MLP neurons of a small language model. Each row is named by its layer, matrix (up: input weights) and neuron, and shows model dimensions 240-495. Each number is 128 + 32 x the weight over its row's rms, rounded and kept within 0 to 255. Numbers have three digits each.
After each neuron's rows, "fires after" lists the tokens most often just before its 100 highest values on Wikipedia text that the model never trained on.

L11.up593:112136116086156158182074165169132124133106191128125084102102108107173081098145086147189207096046160099107133080162127128134126105135104111153150076095130163134161019169134105152097155162127197115149164071157134125157174191111059110148126151143124117098034144103133150093154125120153150148143159106162132122136131139192141170108131143143124197128125148078140159098115108145183146124146059140073099200074151103070139136135151104071107143153142131115121121132184088142147126134139115135195124112149138122141153147146156130121092134103166145129149144141129068079135112173135083170063115088098101162126136127149148075115141142127143131124108177103094134166175127171132104098107179132084144137161128148153101115131073110114176137215126142117099145134068170128121172096168112
fires after: " ", " (", " \""

L8.up1683:079156136157145087107133053141167091096135121137181130177142118136149110145112105110100138133126105043148106132102120138162083078191138120131145158188189117138097136108136106117159121145100052111223168108112146139112115142095086124128136130134143131105136138110096158121168147137143111112148104085091131118106161138104107158119109083189130172151090158128124146105114096127169074086202130165133157171086123066122138160090064123125126138121169094102117103110140153116145137126111105082152130133156146125124134110088073157099167086072137137113136159128121143137100135116055124085070141098155108135156076156052097122101123122080117182215049107093172137162152136203094159119220152112113162138084114093129109125104135114125127187190139103117122109161203143095101136113087108
fires after: " and", "–", "-", "B", " G"

L8.up1132:129103110168133104141126095147136091184156173127140116117141167107105182130117071136123170199178161135083127097109140157115123107132165141123092119197155098164150128117156092130133126128118117111131165111094142146168147094121139082130171141090126095190150146130172144128123064133084082161115194122069183088143126170159103099106097129104080148138071116155070108128183141114207173093117125163053117109120083124110176110103139135106123159139125097084132074138158141116132148094116130104073190141118093117058154095111183084094111183135139124233081113161160136101169150089114073185110148125124141080149151077117117110109143128168106083085174133107105096096083144130090058137113143156148124104115095158118110095080128085110116145107151154092097103122139100124052152118137162
fires after: ",", " However", ".", " but"

L8.up1186:171142125121089140082179101105101099149094158147130110141117136124123149122124089149157181112177119103059142095126138150112129102139122098090097129033125074157090180146080166103179083122051107070160091168128102135180107191095158140118102112092133153095144081155148123106081118108162171180160106129134176158179181160147111080099164097137135129141073178151118092141137132071141150122095124172159141164133125143131138162144096105104116096166153136161107121190096183124115155100077171126121146153190122089162150139216121141086150124180138105152144180129129146062166115119095076096093162142154125171169155127156130107114103164130121179127129226116094033092145172120112129073108076096154120151141134158128084067117133126069145154212132140137156132115165149092117125130128131
fires after: " ", ".", "–", " |"

L8.up974:146116127149174097093122112119098118093149144092115065082123137136170080147157085097139193155088127105108056093132190145122144136118143139135161177161129114174079180151172133177066077070105091089188075119082152109142093148121097173183076124166138111137075062175117153140150130039125139178128102166135131091067082119168092109140042096104125093170087131140082131131107094116085197092157176128138146206133155145124130054134137109123185061092127168157090137117095143088097149115143128093124130145126113141237126155144119161145136088128125153113139158122148163132045142095128099156157144104120068127160094094131103123165161092120103131148121100067173152141182071139119190177129062138146157161145121130168132146136171148135084130104104127126160102091134117070150113165160110
fires after: "0", "1", "2"

L11.up427:141155139157091109096090110125096127073096078193143156143125176154162114160135059088152137171180158081139110133112112132116148095119091116085137048115107110134153103098094096135092115123104181129120191152106088137115144160127119149137140152105154101159116147162136147157101139130064122123117104087098141163101145089176129151144153146146086083125049130152083154092118151146093107143086179111160143100112114131132130152144098172105123117099120114152117081155139107110101132064116108104109158140122115159193132122150142145113109173129109118086184142129068136081120119104087164161124142113138092133079119108157136066104146157154091151088146157107108169104135090096136040134176027035079164130082104143131124120145121115127044129160083132088089118120170138055087082091081147
fires after: "1", "2"

L11.up814:147089106152115106076162152137103118113103067147129114133131147162177156175133132098130120147122154131154135117166139064073146172081087084117155148055135168092092109117119116075096164086074109084133085131148151151194143152092097094113110156084171110150081111171138135177147141150118094103151161076104102127134153177175106105120054112089102137150137147129146164121097169115153143173100067073154125114167127092139141131199091078154106159148138149122119111201146140052065129129195092123112085084143099152157147148097161109080137163162114085180128108114124115106159178126143101082089108192080120090153118053144154181125056112165137172100133179133150152148163118139119074104120105100146139150122198177141135107112147130101064116155081152150169131139122123135158165152110151
fires after: " ", "\n", "–"

L8.up142:203104106180182168145122203149141103150100114197171141086161141114164082168092074127155088186136097145095117160116132111124131145176167132133158135103131131185161138113085051148139084139138105111181163112167124115219099127123102183099124114113135129142125112198142157191141116109108162095173189096138134149101102061133126123084079120114143184134153175140088105136114078177120114146106150115174124082109076147168151088098091152149160093144092166123192166157136121229134170150163200162157164122101106142167129130089100095137186147101110102134115128148119129178119100134168147152115052044174082110175185093134147134149099082162136087121148100147031086122115091095200150159135127123091148126152145118099111190119134121098109123074106132139147169112117118074125095099124122
fires after: " F", " W", " f", "3", "2", "1"

L8.up1744:158110147154096110208159126094139124108149128170120101119087079100107122147197122131114106177157086099104152097154142145117126207143104141131092073107121130125132141163078053128106085149133122141151097144101138159112112146148145092130123088116156119135141110130135136153117187135114120070121105130100172145140163083139088110062147105125113139133170104163077123195099117191162130190094105116057174128121156084129107203097110043127099107139098147147133133104107113140145138176125161153123151069126069127223103135139062158086112147092142126162151145126135191117091126118128153088079119127159144127095095158154164131118109144113092156157130255117147142129167114089135074101149089146132120167168092137116171122144168149084152126142149159195112121083122152108110079131158129
fires after: " ", " \"", " (", " h"

L8.up2251:169161163126169162141173120124085122101236125135105090128149115098156085111122148138136165129152113152174116107062134155153067120097140130159114132149194130049137110122095179112102119196100126149103116177062151119087173096102120120143123177143113131119141142112063111113123141063151084136100095112098100172143144110136162182132172147144107083176149149143077099107189153087073157160126144126110140132116107162103130122162127129109120104124138121083216155126114158074084143151126098174136117143137068119182110130172188122072188099137108098126096178050140083134114142171222095107174171109110153099186130171151131161122186151133096170108101125114135111136122122207121139115188121125101081119139084137109109119135117107094152100115128174192129097221145074087146132214129139
fires after: " |", "0", ";", " "

L11.up1791:111125198124148121144118196151100115061123201132165140101152094106074085153102100079114138063136169109107171112121122212130100162105115133151136085100133117115117057089143122087142070125083098145078146155124146124159145184149100169111123130140066169107151129141063120160000155089124129128157095153135137120133103111176166111105163126137104129102149147081154069110153140150132100152172103123170135073166139060159140183179087112130114132140168166117160084134093160182175106115098172135130123090097137176142075177153130100106139111127162105059126100153079112103126077121111130104092115109132096098163073113111108048107086126115134130119144144138090171137107113104131135115189094124084081169149176187172185136154108165100136155113133193098155108118091107148107101075151163
fires after: "2", " ", "1", "3"

L11.up742:116144096102099074121149122099122130128134135113166166062087122114082167035201200145121115126121117136141176111120117203119114124135102151141166149108122185131111105186138143145129193123158126088118193083157164148151128150133114142139229099140162195129059118170141164095098100149154098062132166130131157081084113120139169136117140149117126132112207180132130075127154096105069120175077125117088140143126173105130120094108102092144128158134200121110105137187164080116097121097111133121102162161164166101111185102149146075026006055142153062121159126156142107142130155184102170117133148115178103078122190127130102092136174104099101129135150121132129121140152137136082137163166058121139156136153140117171107036100161119205119176086158155162179162141121078142164134117118135
fires after: " was", " the", " a", " (", "'s", " |"

L11.up286:076133135109099190124109133128141040081104142093172105114105167134126114164077169069142124110106168115079191106119113167056141131146129115123139195063121145112123120136117209154112104117149151164124161155095104180099100097172147159103093180107169140205051131142066124141125093130097151111146169155117054109140112163136111110081153119089166106156119138115059116083105132146087145080147127157123157149134101072135128142115106145156173108080126109153132132155163127153154128165156114165116150140137163134056130101096137151109097171107065123117136186166115098130193118125123086171144132093111142115140077131132104063137146129131082135121192086191094161089095164127130171125137141098190104199106159154152125182205132172172116127148095108119138159141142099058110135102110106
fires after: "|", "–", "born", ".", "-", " he"

L8.up1345:127139181092085107143162127199122097166159111144110130152077162152163119112137152120174111132120163130162142140102058106126138097163101134105131164145155174155135126127151139190134105116118136125140131128075141149195122193145099098092170133171127147113116110094062110130101080128123149000156117091127103148090071166109175135148141151094126142112101170120154099170102082061116090112130166118118230140122140049144131126154118059079024128115125142102137111152089147099191164112136131140085126189143114145156137174116080124192141127100121130082060105048207120222112160169115081151142184058095200149114099093084167125182160065088133143168129196045125110109096147124161125096102164165126167185194157133123181125142114175120136152107114124093160156111133127132181119120089144
fires after: ".\n\n", "\n\n", ").\n\n", " |\n\n", ")\n\n"

L8.up1396:167145111111159110071186138055108159123072134125096096040147134096133146134109141164119143178113149131154161157105150136108115090130150138154136135161163146091092129173136120071126097131112122181134101066126073146111120059129144111107116077105131148148159099106102119180115123098153194143143045091110088126117177089109134157172157083146110149153105106150127172093100126149117114096153104117119100125122095084142078125174134158145115132116110082152114168078145152128107085091109070090139146077126168137111095152148160131094158099065081111179114120141142106120153135123126142106147154152083101182101126157156152100122124085119095151135147135095189094176123084115160170140089146118122114081052155111099242173079158091175100162066112093144125206132129133109132113088119102
fires after: "4", "5", "3", "2", "6", "0"

L8.up2227:132133131115194128147202100092138057091107124111116122142139143131162109099128100131107149158106197134099122094107121132132093145151146165088092050100132151112148116140085126100133139199141183180130138144163149118119125102137154094103142149137126103092109150102165066102127102127143156106162101130162117121163122123167127159166153098112178113110148112145130102154195150146181124125097137096067132165166142060137134182096133136119107142118229076162197163125114060161091124165142120109146106142134134126096182140187106176154113110146146159147130117047123148125144144159134039115120139130166133097160108186134062087146105111144128105112137146188072113095117133151108107158108159197165093152116094114147128152141090138134130143174108133142149180122104163153187117073185102
fires after: " ", " (", "–", ",", " a"

L8.up518:095103091130133099069130103106154117115126158093107117142124139083128125174130156163148130094159181089082164094132164161145113116075092126098116154055102143138161147098127148137136101156162174122131092149109155154123116104129164122128199171114164098159187129182146132162129187160127126087092185131186118123185134137166160169112158185132179116147144134149096095128150105110150147105171200173206105076122146129167071148084145065079113155139157098166133119138082108129094095107120121169152113129064118139167143132194131098128155163178133156103073105137174137105105170098111083127064140148121210132166092122148150097118104155117120140125099132157129103112160177123155125123202147091178011114144098137153159165157073110111136109072113038152158123167132138141120112194132145
fires after: " ", "-", "–", "0"

L8.up1175:111130109087100133100148118146125108092121173131121103094159210120136118127091090105116119141194124122139128174146167165138108126144088156112152196143147111111173125130106137133093085144101178112102138119109138090178128132140166175143114135137143157094116133068170160106116126117204159143169124120114152084132102091160103154165165159177156099205171084109155160126162124126128087141177134115137166108144139149085139167138159155122202120135091127101120145175071125094173154097121130180162141150172165103127124130109138134092144140080137108085099083129137130099134101100157128097176073070190117125140142097057093098136083105164089152122150136087107129090208070161151159130115102082101129112134118193114103168105151143121147157123147154078129134115153138121140122131165121
fires after: "2", "0", "3", " ", "4", "1"

L8.up1629:155145093115125141129152164099158140211111128135076099109115094128157134101127100113135138174120130133144117116138098122126129159182099155160125143143128127076120145164118125099063110164118149126116136118141108078161162111131107185120145114115118156113151137146159138132135000170135113105133148117136175121176115109131139112166102156126146099131076117105099139124131147137108127142123148120110136181153144145097170066113108165152144131106129156124075166148097088152155108083127074104115172145153135104160082076100110152111156144152135093116159124183153101122158145123114143133180127134152123137130054147092139123138151010113147127122144192122154129083132096134143156122116173147080119158106137081113073047115168077141120155087148160137100166117116111078163068088130163
fires after: "8", "4", "6", "9", "7", "2"

L8.up211:135157083087114121109120156138128157129106109108089079122072107138126143108129099124092132072112114101083218124121153124122068157137149114110137112101125128186157127111171083052109156165163147165112108108101159109110107108127138094120104120165122113159166116108156175189064114125131087135160144097180149146134138078143134119148092146164132144099139115105155095187062068121089134132150105127122139095154110113112153082142075186137156085083124112172190186173149146094087125127096085145156086180163123137124164119149099165131149125117144113171152144123172107165111130076123078182101116186119135152198080145107151181154080107146125115089113131077119172060097142110123154080170186132122160148150155157153117163074137133159087120114077058145140087165064137124111125096189151
fires after: " ", "9", ",", " (", "–", "-"

L11.up2007:150108127133138183149156105093162124120131072107081181153164076145185114117074125126163112155102169194186123161081183143103066153164124143119130114055146083165093165161137109060097146153152171119136150122131162144135167106118158108118161140140121159133179115089102130150053116094144140090103105123129134185117124137136100104210138119108100067138150082124168102113149115122164197103145075095081089149165136121092131163095134135178158219100134133119144071177123156175119150176114062058096208137168222090092124101094103120100126149176112141140071146113120115124167159129096151074129140133156181151107111169096212170125153060086157083163144094175076122186128118118145095148155138125122112182139130104067112088163109142124160140133086097118139092074158114165071099084059150
fires after: "2", "8", "4", "1", "0", "9"

L8.up1053:115147180196127080111138105069125160150097133109131167147159133136123131173140115109078150156080124118141128155106143164102126092155149138169125160138154102145103098120181135102121181089142147111141130122126123133155128118124079118119179088178094112115120115167096097131132075112165139141150109142132123134108172142127102218130083150105066134172214163111153132062166143126141111144156163189102059176129091148103123080152119163139140153126109141159105033132098058078142133120118129149080157084095144122146120131184114147142090115132095119164132123103129112077133186157124126153153175141149149132132154124130064133132160042075130194130074130128153129131139096143123122183218192135051093133090213048093155121130100110130152086105175094116114157085139110094181122139084072
fires after: "2", "0", "6", "9", "7", "8"

L11.up1363:121153156189136123144165085101112116148167108135116097139127152133102135078109135089123176126112155154141097087135067192138136137156140125082079130073128140147142147170128153102130125086088174098075175088135105133089089131114073154131093096154144107115103112181111187128092130138121101188122134111068173063122159167105092152129115118140106167115187192103139142128146084155110166163122098115092160143168106103151162148113115101109183073121193107137115126107141168105056087204134068103131098083093135144135087093150092158162120147215061130082128140155044177165074069117122138118166077128156165125135063209143086119111152126158170141135100158147116096173178128140135094189117154143154122115155090124111114185143161130137022146136143136148113158109086113071107137130075099
fires after: "2"

L8.up898:097128084194107176099068143107035163127167140124169105133218052131090070128127146124137134132114131132201109159194095154120117121088133128185092131119041070163153198120184096111091111166117110131096154105137132128108122102116114110115107085093136161091093167147117164157097182160156111153165148163129114096145116117126151146097179072108131068136165140121108134148132142138110145116139063126229134130176086139186115102138104137136141129121138151149150152097125128135130124168167159141072173129135141128129043150116126132120130138124141103134140131141111153160140096100140136159100129086143152072102119160131208129104117195106168081047165143136157114189128117115123091196147064159056119088115099105137117213138086088071156197140183129160097162143115066114125143177130126
fires after: ".", "1", " /", "0", "2", "'"

L8.up1999:111135085152143210172114105098113115118152165112090113144156162155145141091193135110100162191162146114083136113100170143084063087159144124135158124067093144186138135138128107079135035151133160155184130139069072161116112187164121183216078164126162127090102108119166128086144119096190112118120123150143196072156139117129084097103139080180127104132083110225149144150083108104102111150081154165131096085122115149160125128065170091083136126120139120127062083135189082115027156153143189100147112137109134177148084139155105118113106134097134098115164141134151142132157105154171100142136118171148221138124113152171152140121122098125111175145153183134172093145132150109148151157092105077128088102164139165150152074149033111126183163130138154096112100075095130101154144163131107
fires after: "1", "2", " "

L11.up461:086089145121149110093138128109099084102128109142182154148122156107090130155124137103165131097142173165174187158121155136176168163082128081161143148131091084169062125098144094118117146181159150148174136120120138144118134125121133155183148118113188170156085124164176109130169142112074080153082125100111154148100119149089110164128074136143095108088100161158126133079093113137094096097160110141083132160098136150102151123137083107220087070146122132069118139081118092085125080102114081122098166152115121119119091132119153157120118118083148123147129091152161120108167151109154098135073143123137111130114120141118178126100139123163114072142093149115109147190197162119070122166164137089114127143143141110110124136072167097115133064149158194130088138176122121167137123115076083
fires after: " |", ".", "4"

L8.up985:074081115118083112179147139130126161085115117139197117091108092157139144121082094173129127111153131096091070120194130156111135146122091064106104124138094187061191130115131107139144134157103164127078144128133151109157136156085120093139125132140149103131137081194091118123120139146151072134123156070127130104130118146079122135201094122085116103149102159155150131153138119123144158067093175152136136133092095117091089180097148121116095161143120123168112114073134109185130141111155116146107094179078139157133155160177097117130171213172134143161096073117124179117100163102147193147147147149152128172135109109122180125116149159111154088176131085145107144113135154121111139062213111141145060061132124128083109091091157118076132152185172142158158109136156128120132132116163148
fires after: " |", " ", "0", ".", "–"

L8.up1618:087136149114177083152075160148113189054111147187132093120187113151118105100152137129152120148120166132071126116148148102141122097122147141133130116137144149103172176149180177025133099145115147127091171108112150094164090119140176097132094110149143097148161100125119167186119131104139115166053128138145114100102091120178128163144141140153179180140085127205098114113118151170127116076166137119161150082135110137121117104155115115111142186115105114158161069119124169141137140220185150125155133140108153118127061151119091134124092129170077096141208124132178162083140104072108080159131149146135161135093167107078107082058131141173132166146173127139110035092159130140073153106107135052130083152105115184109159132186110080124200106157145098130132078140124125144174172107137119
fires after: ".", " ", " Mah", "-S", "-J"

L8.up1981:078134133107096078072125117127096159163137129142213124107118114122087114169126086119153198090135131182067093146140134119159124116112108073116160183082099073054115190109103138105148144178099138125211080137137136107121104114112134134192149046152161151172144107155168121146097134134138119147174129110067099144089175155073196155128141121117122091170114117148150161110109149117103123105113096111117127124133073121122158102143132211179118124155112096103169124130129120137132162125118160113157205091118132144125167167136156128159110085168107126164145094106116151069061157101144102160127125158104148110077138122117133150160174047164120140102111203116197121083136149148140116085121100156092110135089120114158157082097081139095183165103190132062114109092127139051118140114141070
fires after: "1", "9", "0", "2", " ", " in"

L11.up2092:113117137201149127081124097117110153104100130162136145157123154166130078129093115079134136140132164039129173133123193125130107098122092160161168102137121142139132167063164110138102120129126117124122198133152179157135091220099102158102107083203076055127106122122141175160088133162130114065111188075111103178119101104132165124121117074144126130102069134075113103136157130182171139086112090157182144091115098162139145075068164117109081139175151130150145096136150161138151128052162128110118167124171152105150070150160122084121127152157153129093103088115106101110120094161125082107118094106130151062138140081122100120137164134143196110085080220117084142106112096131110117116111147095085141114145179159129175143121082161136103175132120127173132081174121111161144124142128092
fires after: " ", " (", "1"

L8.up2001:108104135125133099138097145152125063142098136136117124053140132198155136059103152097121106175135137086155103127172162132136091142132164146164095125185146134144102101157140117168159078126178131108136091126131097083143128130108138171112104156134135104130146141147144082097139136145110150105104134123133161188201097108082128118041107106098086070117142162136119124138092178115134163097093133154162110072174106159155130174156239157156164150131122145146151099100115108152129065127104150159111176098066161168090140162102149088122152154176102183196118128142122141094155113089101137127165085145079098125167148089115157084134079160097156092113145115129135104081067119103108102138152116065139078068095151139159156095145130068114127126104156152154129148057144159121118089142154087
fires after: " |", ".", "6", "2", " Platinum", "3"

L11.up2251:156102097119145114081165125129130146130100144133145139116144118101116075177105117111170165108158103108134144125130191126090134119208138141148134111143128103255188080064131119110145104130148118110104078123164148077123113132152165133176099080093156209121120153150154095174082136114178141144088105168090139167126105134078130120181107116190104083133128173103181102141092105136142138131099130120144111086156125139136158200133143154139189109140213138141112094117135112095148091058118138130220102105081106087105096120124136053088096113098146106063126127149142136061110096107136096099085138156178140115076113164094121118112140129105117139170135178121142128093143146154123137161140127065105123132139151114125112149112040117100145097145153142137080135092159159165090147112157104
fires after: "2", "1", " |", "3", " H"

L11.up2083:128161131145101165087107107088148097151114157114108121144096138189097080127037112143137136075128164102126055143112149135124096170171084084127114111124109106129102123078144135096131085128175152152127165121161175112105063145108184111181117144131073175131111092129164084087167184137114153076074086085130123124154151095113084193157077103141104047130104169100111097150109181152092136147100082157127093157167157117147141141115134162124095111124138149087162139136114106104161141116200120122170144135139128109131108154089104085147103136100091129149148130152136172129096100127142153107131096105101146119089085122180125188065123122191140142150086130099154060113132143189083146121103105111129117167195081120124078163159117193104116122112131102102139159107096169138070158146110139
fires after: " (", "."

L11.up1851:111129146068125170112100061175110119147131131126150140080112121112153115141192176138092149093113109093099152096046101141184160190114159152097186132134202147133100000129116171174095150174141110100144091136108130093142137141109090118136135103123177133115122130200089121129133127114139105081116144079139161113101144126100109136142124168116105107162189122120113166139106142165096098164115157134134160111122085102144129158121153105147146122076122169066104111126170137098138147060085047156130122184188134118064137115131155074154139078084147145179148151097145102063063132154127090119165076152120111127114123148098142140114145135158093125152160126112121209142166114097086169110160126143059128117173090112105112134114122143149125103121114098107124128135091090098044118141115088
fires after: " |", " and"

L8.up1840:131132061188041149137171099095161121144141176187153159143135042093141114141057117141121072147195112178116125140103084143071198202126125091145126096126135154155138126101187132132109118166139104103147170128134115081119089144121121117158135138078144108168122118157162168155138097103128050102159137150136082133111168092130138157093167132170138131069119138115111214126132123091159166096137122170127181117126141078153109099139159092156139134077146090119115201052154158134119172192134132124162140080105126135186125148118118157110154114155136154096138089133124094132080124110138130001113153159099126171130062122160172171072160187100141142184086126105150075174124132164131081222076086086096167166119114109163114154158127108114088194095172127105092179101195100141114125146131138
fires after: " ", "2"

L8.up1446:133153115053084117100140118135153125185103200121096092166081193135155136156121100135078082178096155129116106151106118160088066090119117141177118136109230137105103187143163146164100127111180174123147164145120096155173132143159077024077121178152118112165110135133172095124099076109138084183130121127140099128139090141128161120074137144096173098161137087127103102108142195132086162130148125112093080130085147154199091133150093096146187161107144146109104139119125126137141089134126197080128070180122107044112107163198184134148116135111088119130111140067133125152167128122122134063109118131157133142151102134123101103201105146104138180132127179158176119151094125152109137143147097123123146177102160102071130175080126139098113174148117138168124162102121068114172090150097189
fires after: "-", "|", " (", " \""

L8.up2278:199199126204197159056145088064128107169078115155070144160110132146105098114111161097138113149117150117111127169129146117164130098081140104134094127171124103197133151149197119170120104119121184130157221182100176143105136125088163120117175122153179118135103124146161082171149130140125102163100163121115101143095170130171149080163152147164155168097146101139126091164102123108136130084130050175169122054127087109132127150065127044151122119109069106138101126116193146105141169064147176094125110129096150163154142122162095152072175068145158099140094100067110137188158169131123124132090095136161132167135141110114151119177174153169126171088120250196124121193098092119149067123067154094163154088116184144088158171141119106076124099124167173128129133161099144137147109131126142
fires after: " "

L8.up1721:087130107096114120089097110129092180131124136112143088107174130056120136149129105124156151113160100071087082117111122140155123070121130157136035101103106182154125125135167131126202111112135110131091133138124122133139130125107075127111123188146216119114169094153102131145130140151132112164119133103104101139091133133069131110119111125133087126139073126104235131102131116106122136123071077164161068133151071112122165178177097137133101170168133136118136106125113138128046173124113105181175109027120157163127105100067129130123165173081150116117175177113122181177117147134126149135125133180142131123111063081154098108134089146119123147143153144063171067125146189162145140107155077124194096146098097108101185111117157142149107116105131069132133143119103149163164114103172121
fires after: "-", "0", "3", "2", " m", " Ma"

L8.up1590:132093099141098146133115142131167107106134113151157159102070129180094151117120132141166136170099103075156149100129132144130139161112145117185126143102150058094172206066053107156142136119112131169118137176116129095165108130183127101153134080175144119085097087197116116189114079138076134100132126144112143124075116160092154126194183104135141120119167158096102087118098176138079074098107117148122101147081133104132153110140120192063082100077117112123093127123140178145138204170094138134071172110157153107208211075141157105132103129115163072133109108126139120154121133102147139086161122120125128134134077114096168144141130051099065144154092167135114120150108166180125111080142131155133136141112074152112176072137132056157166140122149149101184116092146156120140131123139187
fires after: ",", "1", " |", " the", ":", " "

L11.up1982:102198077134079166157176137191108152132100131136149102128141163136110141117115066142142181141094170105088114111140151109135203114147151133115125137079148080122098087099121092099123150113127144067160120252071126166095171166152147092143098129113111167100149145151195116063096123063110139099102120128102111204122159111144144114082085124096137132143162151096142122116085117166079112158097148082145134120137171137168107241073157141093117140096141167138112160094142213108090113111091128105166122099184150113255143133127147154125109144082125146175122133062133189113094095129144100179146124094140124127134109117145230134189164127131138102144125105156104122118100151089167141120154049072095126112077075124169115201074127073126186123129155155103113079146064162101140162110102127
fires after: "1", " ", "2", " a", " in", " |"

L8.up334:148149140093194108108160095083140132075147093121174131166136172166173168144073125044109179110086114102131111117090132110110140147155131149137123061063137097136143130072093106145130160076123179190095064123109127175134115135113151206168132159131063157084123106099126062101145102139131073124116113111152189152115136149058090135095117108123157147190166119106146147118144126132137125118151173148100101163121146129140140116133095124125159155110132137129120179091161110166092146120123161120151149162197138166159117136127060168139067133153140127110093071178138098159140209120141100098145083095092093113092172136130127131114126075087141220058139152102175093131151117123126135124129128174142110134104087107222141124119164130141105091148082111051111199127113118133112150120111107
fires after: ")", " (", " is", " was", ",", " =\n\n"

L11.up2236:072139099150053120126151135120102152079124084141136141188120134103169155147104111054149114081145198105135142117151161144140136157113110130138094147117181181125116099190129093182083159110127181170128144099187122170165141185135086132139207098109139102075177140146154118116138132183083118131116147119106166144199124158138148122094094113186161133154152118115151099120072160141095141102080114151081140081167146122187140126149129115118109167144083109174149150144168137158131113204125147162202062117168124114133078156082087152128080198119055131103103172081137124137172076133159134144141176098095153070127102097132120140137125169119099155147132097099118155206109142115091108084125152154138056153092116133173118122185168127166084135133135082107140151116098118124141117168165088
fires after: " "

L11.up1612:157111153089144106124121173091137133143159148146089094150108146165127150122058167131085134117124133107131104111120141085192143122210107146134147130115125102103123173122071155085124155140165137156120121101117184158113110084141092111064143101120168113171092122142137073120171069140152105183173145115127147122132114110130104110135143136111124155143160119084165085158092143103120187123161106143137152161167122188071123110176153167147143178123127125070103128135084162153142134107110062198118079153131139140101110121141093083124107197126192078115113109147142070132108144124117104106141116116153102138124068096150106151116138070133123183122136186182085129147140091070141115180104119124078117144147149096112125146115140186155153137154108149084149228086108119074124095157159138
fires after: "2", "0", "1", "6", "5", "3"

L8.up323:108128081119130133114119146123109056172158084131139158136104123202090143124174168099093127176130129048117109148120117144162146127187139165077128122133100128079151136156140146147110142132103118115137113149094108128115096092163108117143154122122189137136112104120176132163185176094157053120100120183144107189180094171105122127189139100137068142086142125142193139083085165083095144141136064131143135163137136096127129161102095124139166101120137083087112185132188124120126142091137138144167110093075114128179125158158194153135171126111084168088105180148125138162111165112121127074067129083111157144153087168099122121151122188084058130143101116096198112096137154119156152165127104149148118132132088109140082144122148106083081145103125137150159073147159134184126121141135122
fires after: ".", "-", "1", " and", " "

L11.up793:200130104063113140091133113176121131085121168076112157135122100113095177152155147126134098142098139130137149096167134133110159129146150146155106167168133101129101193090125169098043151072140144138165112135066129105133165121101194118137178130122106157126157061133096155133180090109127057066157235057144101167111147076130109069142152131117119054133121106112146126109107105151142169100156098136145114102107090178156121123175190140133126088124106142102118160061063119136113083090135069174145098105124134152099125163129127120168122125143193148129103110158124078104097163107102119054160100123165105122150115153126122138106097107084120157099108150078227162145106148149079160173169118094150167201132117096106190154209151126072159187150145102136158143074098156082051166169127114
fires after: "0", "6", "5", "1", "4", "2"

L11.up1393:174133063136117123109163095125123108113136140155128126197085057105102145121125141121123186254108162089120074081157106170092149108221141136101179136114149099087105161109124105120097122146109091086103136133124103156101172099103185072064104156117155114108126106064091145090080099092187149143155157146096115113121164142113134085150154146087136108108092124079107147141193097113127198128087158165126150117098104153097126132125168162234172130126104157103178138163067125164139131136135098085148103139153117115148096155110137149174147123158172135206115151111125137094069101147108160145163088155136170176095059117153163109147116076106158122146131100164104170185135140130127119185108175106119152134133112154127161121108130142103094157139119171086090197142156190160153124115135135
fires after: "2"

L11.up179:118169121098169207138146124139135119141114162124129135147122176104123127132131113125141160137104196087037122144129109149104052138137119098187112110176079121137099162092129059106127114143137102138093059130116133124108153090128136136190105065117129136077160130101124179114103101118123042140134129110113153152168137129168135132150116101190129112124138084051141117124135138119092103070082092139169082109189119122136153170177146129125164147158108105155190123178169151106101131102127095140134114108136111145133108193147032171143102132136116120142135129144119137109101120123129117176043133198107106072084093096142137151177117137069153146135119160114144131110084091113135124109194095162135092197030163156098158085096141123089140130215116156080141105127113120080130159123146147
fires after: ",", ":", "2", "–", "1"